{
  "hidden_size": 160,
  "head_dim": 32,
  "vocab_size": 32000,
  "tie_word_embeddings": true,
  "init_std_qkv": 0.0333,
  "init_std_up": 0.0333,
  "optimizer": "adamw",
  "beta2": 0.99,
  "max_grad_norm": 1.0,
  "batch_tokens": [16384, 32768, 49152],
  "dataset": "wikipedia_en"
}
MLP neurons of a small language model. Each row is named by its layer, matrix (up: input weights) and neuron, and shows model dimensions 32-159. Each number is 500 + 40 x the weight over its row's rms, rounded and kept within 0 to 999. Numbers have three digits each.
After each neuron's rows, "fires on" lists the tokens most often at its 100 highest values on Wikipedia text that the model never trained on.

L7.up551:497474467594556486491496527498450501520513574531455501511490529499508486525449544488513511538481498437439494440424512546461463508424473487506437515498490512486570522501533487445453422488506420469429450525549450491500495505413507482510469485483504530425489501470451453489478500528491502490504492426556486387504526436453464510547541486483481506493414435452473459512570544541491482496490
fires on: " also", " he", "-", " He", " she", " had"

L4.up609:495494511573617475508489544525475485460489533489460509523453566507563541483522485486540548571473429529513525500521467522473508496447468481487433462466496461525517511459477572478497480575554436423468491493519539523500438423485471500478479453488487481516548550539512493484435538519464477450548471464545503485413487479459463457467504536465499546515435454495522553472580512496487470538524
fires on: " he", " two", " she", " List", " died", " °"

L9.up166:540591533527507502542427484506470524409514450533374576492479511555496593461516481484549537549511518422451551441524521515491499444504510501476510459479485518491510421535544528508496494507460439491494525451509551567488533471492467511473521498516514479420445545556652512497533526533504481474503472480533584454477502498482473454518468511484560517425510509547493495501505470517526527557520
fires on: " as", " series", ".", "As"

L7.up470:466458503456482467492515531521529471514487485479557448481454565496450528528575529548486474477511387470490474509522586527451497513482552461507543455452528491416446535538536479554492525476427432586556512437558512493538508514479445509497579511548513449507465493506496440511444509564438547576470535493473500532490480489551516495563526400482476468496502514495528400501525531529470495505530
fires on: " of", ")", "\n", " with", "5:00"

L7.up232:580491516493455516541554504522478461512507525495474521491496498459513465466501469478569561503466520524529522493514550545454509499483478560511477499466444492474506519444551595503549497465407456557481510499557534559490493533477371503381484505546497498483466566562562511502519553469544548498500557524483431505531433553482514454534463539488442466468539495517495506522534505430625490475403
fires on: ".", " Be", "s", " As"

L5.up311:497442491526550492510506480508471564430472508525498525461430538487438440454514514539471542489448407493392548554545390527501495502465450457470514545519467447459488432469491503476510517517528431501424525540464492542515475410560465490449498449543460414506572560497503492519458520516483512445584477530475525495437427488481557479487437508504515490513535456476515543548499476464532453557479
fires on: " two", " three", " died", " to", " four", " years"

L6.up409:498439529538407516521494400503474565495487506451503424408483519518477573474489479539471517512369467515508434516496553510503480501571494479523544479488513482449475476548434444502477472455472424485391499494460486467498555512462473458493510438581512485461532489514442570509509556494446524510527555538500540445498460485552508522511515464505441462485515537503493442469462525524495498525501
fires on: ",", " of", " also", " in", "\n"

L3.up576:499529576530572524533517493548523462466487492510547522553532552516577542544417393517528458538586527559502536475536549456536438515543481582570495484555446526430535579481472492517510532549528475519464485468469526552550448517455458498477450541510495514490471510495492558535485543525508440427545526538510544553443520456511497464476461520460428573444438495550549519489522515464452519460509
fires on: " as", " of", " (0)", " following", " be"

L7.up617:560533523530476523556461481487451423540517494475480543495473486467490487424466494452551547552527497525445535523526531532492587476484480554516504503440499516475527530473531593490516510519387428538489521509493488524496465498443408506444471523579515491501475589474522537504527561525577508499558523497476553453455461541457565415537465502476414507494521489476493485429539490461546500527459
fires on: ".", "'"

L3.up311:520517527421427455494523452526517533496514435506517494490508535386488507487495529500519543551491510506552535533496537512506503503497475552507402488487551521558512557471449446530447563476477448498458490490513473532473496501594457524564577496504546491516515466411512519493517487399452477466513463495511424526468508460569485521391502462429516500480594536500539498477489510453534486458496
fires on: " there", " of", " ±%", " Notes", " their", " his"

L4.up4:529502493539530479421507533472507422534494498507470523567451552477524559497531496520507437538477481475519451482458477522479549461411496480556491435530485472501527547466465544493533515549481416478386554443472453489518497440476525492413548503462462432546440513511474480520549550540440402453561482468534513487459429546474471542511523515529498480507464462461557507475513564486448545484477
fires on: ",", " much", " of", "ly", " °", " List"

L3.up359:463511534414511456468484462503499469501523520489468518449486522461517539461533499512553539534476483470508529535447535450479560487516558520459474380487569458436456518475416437493510480549494504519494508449537509475466444461576485510537463466528486450552471477440541505535516504471430539471539480539530399560468533431511508442452515568498552432482493529500475505548438471471514428519451
fires on: " their", " his", "-", " or", " its"

L4.up363:515502599529527492518519476466455501490511483475553500539501513482400537511538478569528484574564581537505514469486602528516456519486560486503484493472514535460465511516454490435519447504486483602489484430495442551492512549495432529474457492504595472468505439533464497456515472518494468513465562490446460440480503491580477520500528454530436519452531509523480479484523646488518521485574
fires on: " of", "),", " As", ",", " him"

L7.up228:505482509534504492540526525519466495539491451511487573428482487597521511420544491483557605516501494506486604467515502544456506443473485533522490449446533451460503498483534554534483527494424486541495493501532530605445499459476463481430450466517535453474446548565615518500544534524430507407489489488572557498523527553491471454511450465492485481465524517499488502496493518477590511541507
fires on: ".", " film", " movie"

L4.up476:503518555507473490463518463463464534482511519505536439486499557535500507503557495537471429516518417539513461514484569522494469437458508489505498542513545522469492504501449466530439483471453383522461504437524504522502503496498451505524536478528574496474543501546458530443572509529458503536401537491426469421533460509523501481502489470428461510508481488484501442465543513478542475470539
fires on: " \"", " called", " with", " They", " of", ","

L6.up198:524526494492499478507507435511481524507485463489538497537482503541488447535525443529469469473637433510522495495539531485564402458452490518509476542502484537447465479486476389509464487459438466561510469468482499490464483518509427526523590498576545509406435472484489577547523492466493523555482590437455489504509532509516513548487444426454505516482527494534445450462445493428425536439550
fires on: ",", " of", " on", " then", " by", " ="

L3.up609:484548558606541501479513505504528426476517449534517503534557565500497501523446519557525401580544476499456521488520523492496469515471536513503493472494534513478554584467459535480472523526493448570499508440548470535573495554489467464488508546508534479495501486467480446447461508510527453463472523535555456438486567410514452390501500490407482496486446487588566504503576542523542435439486
fires on: " as", " As", " to", " be", " m"